Weights of a small GPT-style language model, trained from scratch on English Wikipedia.
Architecture: RMSNorm before each block, rotary positions, no biases in attention or MLP, untied embeddings, normalized queries and keys.
Training: a variant of Muon for these matrices, 9443 steps.
MLP neurons of a small language model. Each row is named by its layer, matrix (gate and up: input weights; down: output weights) and neuron, and shows model dimensions 0-127. Each number is 128 + 24 x the weight over its row's rms, rounded and kept within 0 to 255. Numbers have three digits each. A neuron's up and down rows have the sign that makes its largest values positive.
Before each neuron's rows, "fires on" lists the tokens most often at its 100 highest values on Wikipedia text that the model never trained on; "fires before" lists the tokens most often just after its 100 highest values on Wikipedia text that the model never trained on. A number after a token or word is its count.

fires on: "er" 68, "z" 8, "i" 8, "ch" 7, "an" 4
fires before: "e" 39, "b" 18, "ic" 9, "i" 6
L10.gate109:117134099138170099135116173109097136127130126133115163127114119112167123106130118139145151115186138120088119104112152084104154112145111131135119119151136167140112118122118180088141108136129104102118114117147140129127156107134185120136109162090125118132128104138107115116114200103119143100126145088125138169161116142102129114138136147129087094149108087144101164110101149137134079153113
L10.up109:160123154108155103177099134143124168094161160122129136114173069104150131147155122119151116111168104147126117167101115140092153148175154103130150166108120145114117108174123138124163171104126116158109120103098128096123166149146152161138109116130116119101123128125130109106147145146135140121117164073142165138136101140142130155115143100122117063130132079114140107121064151131159134085131
L10.down109:109102155137132099173126165118174093154102179122179106134136144144135105093132147122142135137100094112108129118146123141149090155117139121170110148131094125104109158154137116110142119095118097122140112136124150178136130075105139172100105118097098093134126167099097129096160090200108140118128112126152162149119114152114118149135164146150158139134120150116123142101095115131100120144127

fires on: " v" 15, "°" 14, " " 12, "P" 10, "," 8, "2" 7
fires before: "N" 26, "5" 23, " " 10, "4" 8, "id" 5, "W" 4
L14.gate5:118128101098137143153126131142124146141100108150095165116160119130050080137130121142136120091135144122105171103139152097132160160158160134093107112148142131155172136140129142153140129115149122153157144148176150147090124103110123109140142099157109117124127136095101127103092083114072091100168108096148129166156148146148096129151126104157137121155104163165116150116164115087111158138113
L14.up5:136120135127127131166164125127146117107126116141134164177099120154105122087126125188100128123081126141165114136138162107102110136183108121166174111154131172125138095147133121144102128099117109104102112143127149119125145133077132127117104122143090084161116084118150155053107144109136139122113122105100133099094185124143122134125126150138170133110132165125104112170118148109106139118174
L14.down5:120108115143121124124149145120152083149099145180160115089157138114115130147121119160109150137121115152147126141119174123128123134123082138157086143100162117134103140141138091124104135085135175174126103148123097094106121103102135128118123142158164120143104142148094143147149159111158159099086133107108128147155130092135108162080169140117163121134097145096135134124088140148112161130106

fires on: "t" 52, "ch" 22, "ly" 11, " " 7, "ay" 5
fires before: " " 42, "ion" 8, "s" 7, "or" 4
L3.gate25:146086132112090089129098174128107150135070119125147119085157127076143145115107127148146140094125147139147100113100123139117166147128135098121148123120114090094128122148118158116095108076118129068138125145082153135130142129138106115143111145135130139137162103120126093126149142141125117134136085127180105161087071138078164105152160114113125107135117136144090126111103103151165082128126
L3.up25:117136112129146106084135114135116152158110160133077131147112120098109164155119135122144158109127114134145138142148128126106137106120154096115140161080129139170136101115134078148124139129175152107115086079140158093128143128131158131104130131176145121102159087135129110132109147133152145103096147119093161162135137149145132126164100113131148134118095152142107114109121098110134115118109
L3.down25:140107118154172151159125127109140152095111088146135100168111163126166127119126067130109126153099105129137131099111136088132143138114158123123139121133116127135130155105181105126154167096091097120138147113150143122135109124152122140152111123138130152101152100143132132115075131143119134149123124118078152132138126106100109146132171152085125170131117112156145107127089131180119115125162

fires on: "z" 35, "at" 11, "is" 9, "op" 9, "n" 9, "iv" 7
fires before: "ed" 23, "m" 22, "ation" 15, "ing" 13, "or" 8, "es" 4
L8.gate177:119134110123088104118110117142155130148124141127111123093133148113122124148169123118121130109079118088084142136141152157157138169129116154123153069110116138151105150108126120152122152153112088118093100131074153158128090117134152151091106103122127076133131096172101135101133097147093174104152109154136116133113106141110126147142124161187101123088137133103180142117063111088151127135105
L8.up177:096133121143125131122156131121141124115109138157120110151136099142127124112169108115141123170159136093133126137155081132157118159137098134139139119110141169148126148145196103141129135167107097106089103140126146118141099098159111094117103103155129101130090168141163132151127150105169136148134103114162158149082119098127116130147155139124089126110147099121174157072098117123107117166137
L8.down177:154152171123116157136118140110124128153144129153114139132129102142188129136158089139114160150126120096135136097107101145168108141133155097073179091157121115102146113066105128143139166164101125141093160166129108159180108146097132138106129113144126057088151121149137131147116152143119133100097131124143152166131092088113117154126141133169148154150104129146160124070143163140129119144083

fires on: "T" 97
fires before: "he" 81, "h" 5, "e" 4
L3.gate316:123132134119117159087129075135103096094130089128123100147134143174128142127142122149119171123126139127122136101133078145101160125149149133124126120148163103165136102082145119178139101128109027114126130129126178098134097123103150117119132118155093089131131180113161115125144145140131156126117116127089082115120104137144135101094180100155159136163119129102127100157157122124135106153092
L3.up316:125124114107116059131179153123133120103123111177118140176162110158151137136120121124099152105136106153133176111145100162088116119108142119141110097089102107151116122120135086121162114142125144116099086093111140109156141134104155134124096119118130100141160148126152137126137093116167132129129108138152131123122113137171151125147122129124140131152138129090110112119122099085123108109146
L3.down316:162125129099111134097122120114128126131128107116143152124100138150151141130134097131151158160078165151151105078127147203119122141110146119129127139124114121119145090133123141120158109120103162181117130143129147162180151149123110129096097102112129098123119160149138106118119165119128203156126117112164114133132191113174147107053116095160147109154147091143090073096104142133137141150146

fires on: "s" 27, "r" 25, "x" 13, "t" 11, "ers" 5, "ent" 5
fires before: "ion" 13, "im" 12, "en" 11, "or" 9, "ing" 8, "on" 7
L8.gate272:093105152160124138117073141156145098123127136114104122102132129062106113084124124127124193127111134101188107113114118144109108096087130146135139162141124100130095114146114168161115148089137158139153087115133107133109157179085158094139123161134087150133087126171130107138163116138140110109182110113141089159133128148100113102166118114154171161138133130132127141111111135142138157136111
L8.up272:094132147125148119089118154120109108129161106102107136103101140085101107125083149160147167113087100180120121101135129112158063139122146124122120100093156099172104109136158135139144126109151118049139127110108116153144088170115155088138165115164125084145087114126109096134100081121110099095113173167129125120091124132131099117134112136145115172147147150072124107108137080147105156109169
L8.down272:110147127126142118096144116152074126143133091129125119090143113120162096111122119129134147112105131148131159094108140094152098098114186116145129051075137106140148100159141092159136122098132139097185158136150131144147130122109104169132133109136090097150148144115116112155114129101122168126122147168122168082149134110153110124133075119144131148141109148091148058164118102118107119124157

fires on: "or" 39, "ic" 19, "m" 9, "u" 6, "ac" 4, "g" 4
fires before: "i" 12, "d" 11, "g" 11, "m" 9, "ation" 7, "ant" 6
L7.gate93:156136133141157133179116172162105132098111136131093131125133147114110137101117088114169130110141115109097108126148148113070090130113122129117142135117083119151081114147149136107128137133138148133142127110132136118054122121103108130124125153122120066145105092120161121156131084126103136075132108121109142138105125107117090099151111132132091098140109112127132174095125095089151144126169
L7.up93:124107128110084153127141112153161130120064098146115126137161119116137153154107137124172111117136106070158125161144155163142137159133130098100139127075114125119154152091058108108129161134138143166117192104133136168130173104144119165149116125100173123131157158103107070120122093149133138124147131155092127101154157155131136093127142135128149131172124130101158157115125138103130127153132
L7.down93:089081101109122149123155160144140117077119128129136128096105118093146145106137120147144099121121114112111119094142150086097125112159105140121144103117129137168114162106122140104158148130138093136133154140149132176103157157124114160123131088092135103148127134129123089160129197160131127117152145124076110127143139129125109139151112120130142150074129110157086116102103140090125118122069

fires on: "iv" 21, "b" 18, "P" 8, "i" 6, "l" 6
fires before: "ers" 43, "e" 9, "op" 5, "ay" 4
L14.gate462:118131110112134148131120153168117119106116122129129127112090154152110110142137137134106140148128105150135140108103127110114149057075143139137131090165130128146123128150138122138074127152110126132136137124138145128105136087174156135166116113121155092128146158133096119094121110149113145109148128156160159162127122118145090150094131146092102129138112090149131121123113122070102144120124
L14.up462:141126109132114132131103102083125124139182137129151118100130190122083093104117122133106145128135118131089159127157123127124156145124105119152132111181164132121127147141141102159122172140134107161155187113115105139115114138086131094098123128141151118107169120119143123146137130168115104079098128117177126148147140098146067151142126131126138154158093051119127113141130085160129143120136
L14.down462:118145087134126152098130112167130130124093176126138112100135134133122117127129121156152131132128168146145160087100104088154120135141181122145079151114064160104133129135155113131119147103108170154082135140139118117121164109135143119119149117143173153194096147123124114117123189098153165137122168130077173180146155146136121136125145129137145089148083114122107108102152125110090153133121

fires on: "if" 41, "p" 19, "ud" 17, "f" 4
fires before: "ic" 24, "i" 16, "y" 7, "ent" 7, "on" 6, "ec" 5
L12.gate73:165109106125132122066089143115124154115163121119109139111117110144155145115126143084183101139112173110130163140091096139110127141136148138131158118148130106111157122123129109134137103112112103096164092111189142120098086114127135109144150114085128169142141127153090120127164156124096101099158177062126114149170143101126146150131145123148131154145147118162167099125111119145131114111115
L12.up73:132100146136129118090121163116141164141159147131091152127111163135171120127149129133110102149145145105146114130114104111151126165090104061153142063146117138111135181141140093115187130108163137124146101123132162119152127148129129134120151096092109092155161097121124100102095105137134128097177159101113124169175109082125131108117124165102115128114151101137132138136120132130148150125143
L12.down73:157094168180156177139149170097136132159086148122130091113140125096121151109130105141147127129157106177132126122168115139146107148133139123136116132141100104141142129105126098096113161066115096140101130134125098146183170194084111100117134101149126172124116146134128105081119128135114105142125149168110140077175141130142140141122166130108120158075091152131105123179141105082129127102135

fires on: "s" 41, "ad" 23, "en" 7, "=" 7, "th" 5
fires before: "e" 19, "a" 14, "\n" 12, "em" 11, "ian" 6
L5.gate50:124137123129151173149109122178148147142089139095153162141115132091097156144107130133160114091130160143111133139121125114094165143130114094119118137147125119105173068126093105142075115128114140128101152156115122155141114088141114103179090139099157132135114139138104129152121155157122120128138142091131150125096098086147137114123084150124097140158176123088106120131122099117113129096086
L5.up50:139131113098131089127122145121100143099147126151088169140144113147159124129109131078135160112118105132101091169124131187121112097077159142142133116126129125104144138112108140164137138150108125182122126112154149131113119093123162146089122133099114144109122094114126145126121153153111166143154137142149140093150064118107143105121179133127095131121114104139162107116155122172096124104138
L5.down50:123138099124106111140123062146149157100126119087116163124131138131120135180150122150132148134125112126115130155108115142116143125083131106137135085107127171144116098144145104114167129119123146164102142157110139132128083117119141147126125135133118149103110125129057142148095122125069139123114144138126117127160103126134177159102137135153103158135107162142160096136159105114097103119145

fires on: "2" 42, "1" 31, "9" 13, "0" 8, "8" 5
fires before: "3" 14, "2" 14, "6" 13, "4" 13, "1" 12, "0" 9
L10.gate386:118146121129139129145087141118125130189136136093156117151156147081147114106112124119125155115136164085149130147103139085126132140104155146109155167153155191134172142119126152142101155144117129155125147133139143099097113139144162142142168135151145133103113107103147164124139112160146105140146117142139122175105097155132121178130088130133119084084073081151160120123128129109117137144139
L10.up386:150112161125135127123092090130109136142109154118106139075129103160174130124120139148104156152131143090146119143124160149145132106139113100136132128134113114134144082135086144128130137127148184106119093107095115166119155151113147121129152146175141116132117145119114096086108105174157120139170090112143113122176119133098155133126174138099174078071149128141143099141090107118085117165162
L10.down386:111132122119145116108142115150127156099107153166105115160158142093104110143124110135141150125138115147136118141110127050144137171122130131157183119119144150157174136139099116127160135137178137142132112085145116107152119177121097120128110161111122110113149132107105191154117131093122135142102162132113115141125115104096139122118166132153142071116136147105133181111112134132179096135142

fires on: "ov" 16, " D" 12, " H" 11, "ad" 9, "st" 9, "a" 8
fires before: "em" 44, "u" 7, "an" 5
L14.gate316:141172082124191139169100147142125162147118124144104124144133128113123134137117161144134158186130101089161136121139085168122164129084088129141162119137105106143166125137129088125091102112119165136109111100131098158143139095144146106152145107122107157122126123132126120115122146164091126125139166118126142194097131141132166121119102118158122102126142137140127157127111099147094154120071
L14.up316:131112107121124177133093137141085112152137171107161140118124121140171132170124134144126165156143172129130161150158125145146143097124140136128150110122179135126164081122080160158142130143126172126122153123154090135176115121078162092127139121124128140085111187107120121182160128124140146140147133101138123143146135139180137112145119174126114099120089130117141137100120147131137149129106
L14.down316:102161137166129102139139122110118093111106119116132099125160154146118113146128116162122163134088118126108114124172103139146200156126124109134102066145141098122135154182181110177144139135082115134115160129117116151127158129155139082111074171151109093146119107092128103121104116117128150123151143136179105127143128148138117157082162110112148086137092143157162134115112146106132137164088

fires on: "t" 59, "it" 39
fires before: "ed" 31, " is" 23, " was" 13, "s" 10
L2.gate224:185120125124107104179117149131131120104088106148172147120118095158106161135127128134119095132120129166100128132150093125111133114146100136122144107151161093126081132124120138097127126110111146096129147124159112148121109136141159139103115149135144156179127086155119065127097116119095106136117105111141117124119109120121147146158115106159166146176121115159106120110095085144088134166126
L2.up224:126081127116088088140120101155131158096160136142139126161109122114136136086127128149087110136112151129136130102142106078115106102116103115128131147110163114112153118128166119101133116134149126092155155128137131142170078114090167127147108120133105140176138119138121105117118095072104119145112163170133146117104118145071110111153086170113133133103133154138125111140145081154114126127123
L2.down224:138140125120086133138132114152124134162096144150166130136136137129173139104136119172181165105109103146116104145183135108111096122164157168129134122129137118151131103140157136113123127147134144166157127067086154115145127123119150123142167172100143193131141164124132075115144114120119142140126134182137101129133085129117125166120177150147114129115128143138144116129176192128151115085164

fires on: "n" 54, " on" 46
fires before: " " 18, " the" 15, "e" 15, " M" 7, "ly" 6
L3.gate481:176124114164142138115085105113137122108120163132101099116155087181120111178142136161137127140164114095127116135112116137126110123134147121137095109142119127166164121130098065154112158121143109163138125141114124096137121176101102146106119176155107111144133145096154103130129139143090162127170113132132133109195101102145134109160144141118137086105109112067129135108170101141136116093143
L3.up481:113118098141152138112153119148122137140093115167148144143135154136132137144122107111114122139154106089120115169090122126137100133095121135115116155116099078150116132151089131112104134115169127136115127118167083121143131134156129131121127143128135111144091154142126137130115103100134114103156132130131117110196166123125161127196094081120151186117126132119087143131133142137122128093118
L3.down481:148148147144125113161116135106161118152136078112135126127104086143074178143182135151120116120133142147159142139112149105144106124104136144086139109154100074123120129141133117158135141123117141162155152096119169133146123139158100135166133085114125082091089116090075123127131140123122126140122108142098098117163105192120146106122158122153096155116113165118062106135130156168134081140125

fires on: "at" 20, "all" 10, "n" 9, "ion" 9, "t" 8, "ain" 7
fires before: "ed" 30, "ing" 12, "al" 7, "iv" 4, "her" 4, "s" 4
L9.gate471:130139103145093153135079101113133126204144110183121104092152128198166078120127119113138125125128126070172158096115182158145150133119126111134138126107137110147128140153115118076161103149144120120161115091150143081135156108121096119123138118128190109105110123108153165125148117152150107122125107134110125166144106117132147157120122163152073136106112146106162082106141194146138122114134
L9.up471:101173123116129151153146139130110125099152130137096138109094085171130104111167114106126136095121110109126106120094150134143151081140132125118119117106134123166075122161150166145150125115143147107135144163157152133129172117129167099123119128125131119158146122112147129137152107097182138166148154150136119136132089087133107115154138112119181130153117155174120117072131092141094092150105
L9.down471:126130128134140111123156109115138082137108137088114126118124097118140165153107084149150112151141099149102075116111136168156116159143123088094143148152114118126117094090163105119159163167093071149151139153128111119133109121127137143116172131154113054145142124095169098139118156141138136069133084146133132118155160143102071106076127148155129173135106141126175156132149119109162137175151

fires on: " wh" 100
fires before: "ic" 40, "o" 30, "i" 14, "it" 5, "om" 4, "at" 4
L2.gate63:138130112119131104157109136131117144118090126112159167144150149142127132140133135148176134104066136135151147113140142111109133118147152097122116175159128117138104146138120127164146138105157165138107141176137095123122124142141116075099145139172158143130149121118125131107119164143127103110153086107065147079142135117118183116132121112136129135147121111159102089137164157098158132109144
L2.up63:085153147150171100134129155146110132119117155133190131107157198121130145093147131084160130096120111071134131130113152130130124135158149115134118155132110138112105143152151112136126102110131162113103163120136121115133069137170117109193176115123148104158137101095135135129116132176091158075147124106131103146122123129118117085134116159115142080138144127145095075128155140098156132118183
L2.down63:134152138131102181169109150117148169113106149138107179109158144101181140125127132127120085126153121130139119122122144114118111118116134114127137128136118125102130114129180107092141083124093178083157140145194132178152098130145128122138121128127154122109117121108132103081139113113143125133092179121129145036153159095144115107135124094143109100152148143145096117124118155152170122089138

fires on: " " 23, "ur" 14, "r" 12, "er" 10, "if" 9
fires before: "y" 17, "ic" 16, "al" 9, "iv" 8, "k" 7
L2.gate310:122125114129160139110080124106142118121140127156107152140130129141104149145142100160169131094100155164124115137132142156091156133138138117154149129099143125136133147122125141144137113128092120088147148184124107089128114095161122137107084120111084112095097134132140082104126129112077139128144142119149146152110099166140130155111155136100132114110093134165109151142139102146153149184120
L2.up310:108130147106129082140121111121169157127202142158115086175127135158064150102096130146116134106113124136116139143137159120168138175085130153103191134127143129099144102090140136153129114122113125108120129156108131101085109160149146149122134138133129057138084133178098115083129150195148132111106111103132152136121093086148125128118122139136100135125085124145105189147122123134150120117118
L2.down310:134132134137090162134164147170164185129144167103164107105104149163156132114087115122150088120149100125138102143164129132136083103101123163125114082139113142130132130104177136170096112111151131091159131123110177145134164138172148162106148119114127148114143155136144154121119136144112136160157145128108100100141157139133125145149077078131121134108160132162101118163128141127109132160098

fires on: "," 77, "ber" 11, "ly" 9
fires before: " " 92
L3.gate357:148099124143103123154127135118079109110142141125085138119139148143095077099100119146167148094090165106143172094126105091142162150156134137082127116149130127132150137108133113152116120107154144105132102135111120079089116133103148117140116124095138112155099147125105157089134074140105170160143069108161114162102134112116093113108151136141151137125083117165115128105129101179102150120134
L3.up357:149100100105171136129150117164163129130147079118134149078129079125152092106128085118161115100123113164133136093139122140122100105120099097141177087103138122084133156112176164101167139159108161099137124168144163165109135129074129103112117157114124139086127106119120102118100115141115140113136107103147084127123145078160108136108118164125130168135168156139157110133123152144156152093142
L3.down357:118152125150099092145117106109133120132155091122141078114110155099091132155130130130105123130139102120108109111159123163149119151146122112115136135118139112159113157116153094170114141143123085160105107122132157118096107119092103146114077126149151089153151104130132144110076143107091163118137101143154125183097086129139128092134171159102158158111142147117166098144095106139168138105127

fires on: "at" 40, "t" 15, "ion" 6, "k" 5, "e" 5
fires before: "ed" 15, "s" 11, " with" 8, "or" 8, "iv" 7, " to" 7
L9.gate447:123165080106117127142168115132124068083104051124168078115120140148106136162087107130161127080136144097133082140098135161142104105112122126122167121116160148098113109093144126096123136144143135118127146098140138112139106158105120129118124118094171164161119139124111091142111096113093110107107126144089148089120138107146118134119127102140120175117145146158131150118100116137161115136098
L9.up447:118125123127119129137132104161117087095122107106105128094155132142155109178121072148073176142129109065118151096145114133098126077112131181157112149086131134140119122108119115165096141132138082133174118128069099129131127142114106129134104132132082142144142143080160143158121123097104130108153099160108115133136125114099158107168124151114119130087147104148112168117119101125131127113144
L9.down447:094156142084104104177128076142138124104134108140130123103183168125085137144096092162133172110077135126097125144137101141157107124099097108162168118121124077123149087134173145132141096129150104128116116088112124108136150087136100135082077122132144149122133143124171158106096128090121134075081120126129101125140139103104104159114120109117116137108113129161129126109115140154135101099132

fires on: "iv" 38, "ur" 25, "o" 19, "r" 7, "e" 6
fires before: "ers" 32, "y" 11, "r" 9, "g" 9, "e" 4
L4.gate379:103121156158112124110124158176100130123084155170146112125106147146155141128098175104096117149087121110147081132133147167129118095091095164131156125107131130156143106153154096126048116139144182124079131139114131084080120154157100100085149111111114140170146125142144130167159166109159106095158090174136151148130149156168116188113099145115136141118150138151106127110126152108117132135112
L4.up379:118115122120087176104139107141133120135103156136130117151101141143094106128102143132141170087138142151134191155123143151155137101161124171104131193137125137089151123073159129111113101103157144145144138133129145124134075130155100119115162137151109112174112157123114133130156159162107193139124133135109139120128118145192157114144167100160097139156132095167154116090134096186108168124113
L4.down379:116117137175141153076130127099105130149123141114130148147091150133117113096169135106134113112102123112101137125147161111123136101120132144125085093116105089105155128125127089122141161146133136142131119125139087098124099148118161116044165145109146134162119133132141158139129188118113111128118116128138152166102131164169150096128176122100138104147163110145148116189137133114111131167081

fires on: "ad" 43, "s" 30, "al" 9, "a" 5, "k" 5
fires before: "em" 14, "ian" 12, "a" 11, "ist" 9, "oc" 8, "y" 5
L10.gate211:101151085132131125156093119131118125119110155130148103084136119095135116168086142162133111115089137112130134126195121136099139165055129141143154095130138148113111127143104121134107109105112086135096070097106135138112088119116146127156081119106100157105159102157136111184141125124135117143162118124138095156123130110130130136138157141135121141144113106162121114098141168140073123146133
L10.up211:144157110120097139147161101136160120094129162114164149095148117135137126156111148157145118125134071135145115125160091193118113107059161173137112122128109140105120112128135106148161141115116149123097123155119142113103083081130113138099135082115095094129103124149103112084171095114100150154131117125170123125136128080105128133115143118147147108127086141111128118112153159094138175138064
L10.down211:115141093132094112142160121155090108101169146080166109109082114138127142153111116142161125155112152135127151165147161141161119102091126169097138116087107153099104136139119066153153150129086124130111106197148135145124130143140157140139133106163143122107143139174146086137121127119179164124141128134135097114126129105132141114105150113148120140081100087126090126121125139150117115142124

fires on: "il" 72, "ic" 28
fires before: "m" 35, "d" 17, "h" 8, "k" 7, "ip" 6
L5.gate181:154147157155125150112165117142219148128168098105131127117106119151118104109128115118138122142150082114125115151119089094105109154109091110120108177193109139138125115111100118114123101146153131108122159078109162150108133078135136139109171127140129116146122113124148109134138098111119071108089153129146125112115124142145159119133161144122140101153140166131127117124088166098147107127152
L5.up181:140094109114080130107154169150135122133108116101125095121093049156117135132132114124155106132111119136119148156112087117140116130129129124116149103120110137143132161118127118086112164140097138140100155095129143179117094072112135158150134137160158121125144100109103085113111085148066119142120128104092135105122112067163151141125116131118122120138099136080133094121110129112133101053180
L5.down181:117061116113126148150149138154126069139213155134135090117112119152147144078134121132147131106135140141101123143109095128127100118131117130107124127158107110136128180089095158058107113134105153137121115122155119117084103084139166134153127129149158108132102153123131132135142087137138077130163110134132149117163112130125134147116143066122125148138133118092119105103102147105141105122139

fires on: "or" 22, "on" 15, "d" 14, "h" 8, "l" 8
fires before: "d" 32, "n" 13, "ud" 8, "u" 7, "t" 4, "p" 4
L10.gate476:117119153124132142138164119125133094077101109143101153119099120160146106151162149147103153150139117120139161137138103166165133124097112103144084161107105127126110177113101125162159113136121131136091126126111114139156119116121103152147138112053117165164129123134156119137161139117099115112128118148144153116093115154147105162158143119146141172100201107109121170160152160158140165158063
L10.up476:127165134117119147122081148112105151102125098150121108092175142158148161144137077114124121153120082107165113112109081144097116122148126108152130163180152089135144160153106080114126132121138114105153144140113117167090103113152116098121113156121136157115129182133119125150111136094118143127178149137119163128091184148144133149122149127114141142162093162133111116141160124180112140163159
L10.down476:126116113123099106141129134110132130166165093093124120140133125160125131146168126124096093153137141123145107132149084100120096079121154110123159145072122147117119113135119084157136118073126141108108129157149151096130116102113102128140180141114116140118129106143127118129151135114137139075143118134136113141120117131069111152174069157081121142092155099132123148093107176132129163154111

fires on: "p" 20, "ut" 16, "u" 14, "it" 12, "il" 12, "o" 11
fires before: "ion" 43, "ar" 11, "ol" 11, "e" 6, "ed" 5, "al" 5
L7.gate312:103099164098131120183121149164137152111129117097110085110138131148122175122112115124152154153081142159119112148133159133129138110150097170114128172158130130097121110147115135206114120116138136087153128115119108085081083092169119129104130130121115172128115128173125108137113131117109107109213162130149149103066082125109077118136116108124113152176098147130149110128092134083129153098134
L7.up312:121142123103105117154120128131182119122108122111147118143134133132110173144067135132114115096078146139135152105137091116119153119167138140138112112127125120140082157066142102109137118128098155106117167105129098161173080105150160160151158126118104136143092074121119118109123125085099141123129160126169126137132101140079127121085104171153126122127139128150131129143121152093114163159133
L7.down312:142132104090136119152118135119101134113119116174094107136124146159099114158138143132110168100144111131103101092168147074164155080085125156104107111114137149146117132083174136141146134115112126135136185148153148139146113125116118119139150113119087123134127127113140102111092130132111120109101165156130131134160081144130111125147086094111158132176168145174141080173153148122121107122148

fires on: "oc" 40, "i" 19, "if" 13, "ad" 9, "re" 7
fires before: "i" 20, "k" 9, "um" 8, " of" 6, "y" 6, "ic" 6
L2.gate212:133170111123147117068110125130136097127106088145127128120093164143154139150120142154131107110116137106094088118116136103123174152093128151162161096127112149142153123130139121105190067167125092135099104156157137119115143115127125140108135130153090122124121127172156113105153124152126130134100107141149129148190144099114134125117152078141138071164114115118080153126151127128181107130086
L2.up212:175171099138121128131163120122129126083138130141131137127146135120141173143115125101122090169107165116155128140137155153104178142127149135138128133116148158137128123144136082091119111119135121104138153115119100120117127174143140191122165121129115093176129084151121111125155116133170106144094138080086134142090190090116108088137118156107129104131094124123118130093124143105154104122143
L2.down212:079181119113133142139112170181145122143116119148130140137108152141116099114143107091136114152131120105116144130112173097100129144164149110115116100137117125176135089106103083108123154142115089117133158104137130130149085141132107120118148118063109139114141075167109108115097164102159108134120152123130115090099118144120141097143086131114092161116096113154133104116175147141107107131100

fires on: " wh" 99
fires before: "ic" 38, "o" 36, "i" 16
L2.gate249:118080143076120124126136137082110146120111110191103125131110124141152159119134104130128093159102167118133135119125092141137143168118122123141151122094131091140076147141147084127117096159145106106155123116115151142143156113142131136144150155129117183135127133133140113123140151144110124083141138115141087106163151087153150142133130124097133160154103056113146142135155166143169121130141
L2.up249:111115136103169167156121139093101159147115156154140163124128141095164117122138136150158099143130123131164129132115164137094139124134159151128107101140150155094105153125126114073146107099163123101131154107124116156151133158149126102128138115133118159175131144114135112128127147135132113078169104135137108106129156135158086161150088128107113137119093123080164093126099158116153142141086
L2.down249:143178144180144131137162138109135150119124151075125125128125136145153124138067147133107127100121172143121113115156133153127100118139137146140150141152106120120118128142161079175128079171122157087098132122151144157141088159144096138116137105112125161168117125157132083104155120127142112115148150120131138109116143137118095107101131086111135124149115134120088151138167092116116139106104

fires on: "n" 52, " In" 44, "in" 4
fires before: " " 37, " the" 10, " a" 9, "ter" 5
L3.gate489:108144116152150097112171089121105142150096113124149153125061099152112130134124155150112102100091108123114093140121084127099057130095143119153100156129120115176145135115130088136110066143125142191117108138116123150130107114114140160137166141118117064145110179147095135156149125105121152125181118143178132098169144129139139152142121107131116119149143140140123139106149138137159135117133
L3.up489:139137112133162154104147100123107077147146137096162129134121115163138162160118150171163074132107130137085113159111134122127112133085112126109106129144150092115172136111112063148121138100102142167089101145111114146168143101144153106124117102125115123153092140163098133145105093147100129134154158106107117099145123148136150115155128072128120138129158147116128166125102090124120116105135
L3.down489:109114106162144124139145107129133142193124115104172160156148092130089131162114143124166139123134137137192086160136090100131097115111150121137115102147115146126133121118123095163081117095131158130121176126104093117149100127178117180187185110143146118105108141119115105116115125124123124093115143092161122078163178136132116158119156127140124148159164121135130111149141128128145098163130

fires on: "ad" 14, "{" 13, "e" 13, "en" 12, "2" 9, "it" 9
fires before: "er" 14, "2" 11, "em" 10, "}" 8, "ic" 8, "d" 5
L9.gate157:111078089194126170125089135092114147132095164117157121149104144140134156134142101129125120099149115153124059108146144131103110131122141135137133091098158114077129121136119113119128128113132108144120121090124201110158135105094098168189151150100117146115122108106155081177112154130111142126177147108124175081118101128153175128125141138092150160165144120117123137103176122148153140111099
L9.up157:152090105140093116112120146113092153137122150118098123124131138147106133141121085177125129117155131155116132148155075106093175138139115135173144110177211098129124122120111111157166138118107105134122109142086107111087117112139100140135151132105158121126157146149117133126105149057108128143082150125131128102121082113141158113124130104109122138101156105128126093114147164123131161152133
L9.down157:142108106177097105150081126097131092129132142107137079160066146123133169142136114136140139096113117147148100086128159139115110136101124136137095123146150151117081138099138120160131109128126132126109132081138073131147140119136139074141164145145115131141121117150126135132148091112117098127127138094103155103156103113187146093154118154079176122102130119145111112089086126170147148136138

fires on: "ad" 38, "s" 28, "a" 13, "ac" 10
fires before: "e" 19, "u" 15, "l" 12, "i" 8, "h" 5
L2.gate425:140157123120109160109104075149194098117124115121109155140120101108112149125119135117111178106144116100124122107141083114128123168118131153127124098119158121123117104139131085076152093151107172083080125105152120127107108120108144165103148103153139125165163087065141163127081117128113136114146182136131144187126120124149133163140123091091129112141154130133107105130090099128135140110142
L2.up425:104150087122149173112097160157169121147131160113130137129152077132124128110111120126079118150081104121088137119131146114165156141105152160125086137095158111106144108150121127099132158135124146133093137105107139135121144154066172133089137093120140126150141090091126154120130144146132157107150165089158118114110137134123147143143130116097097126143107145115144146107127125132149156170101
L2.down425:132139121143135109139121129116118132126157168115146091159146115142131146166159133115131165120148111160079189115114137090123128106132183127163108102163072176129109113135134128148124120178081093101135127151192125164121111116111128111103123118133109131111095117101128167128120125123109135150092194098139106126122118147155133118163139114137126134148098128187109111148126144141158121159142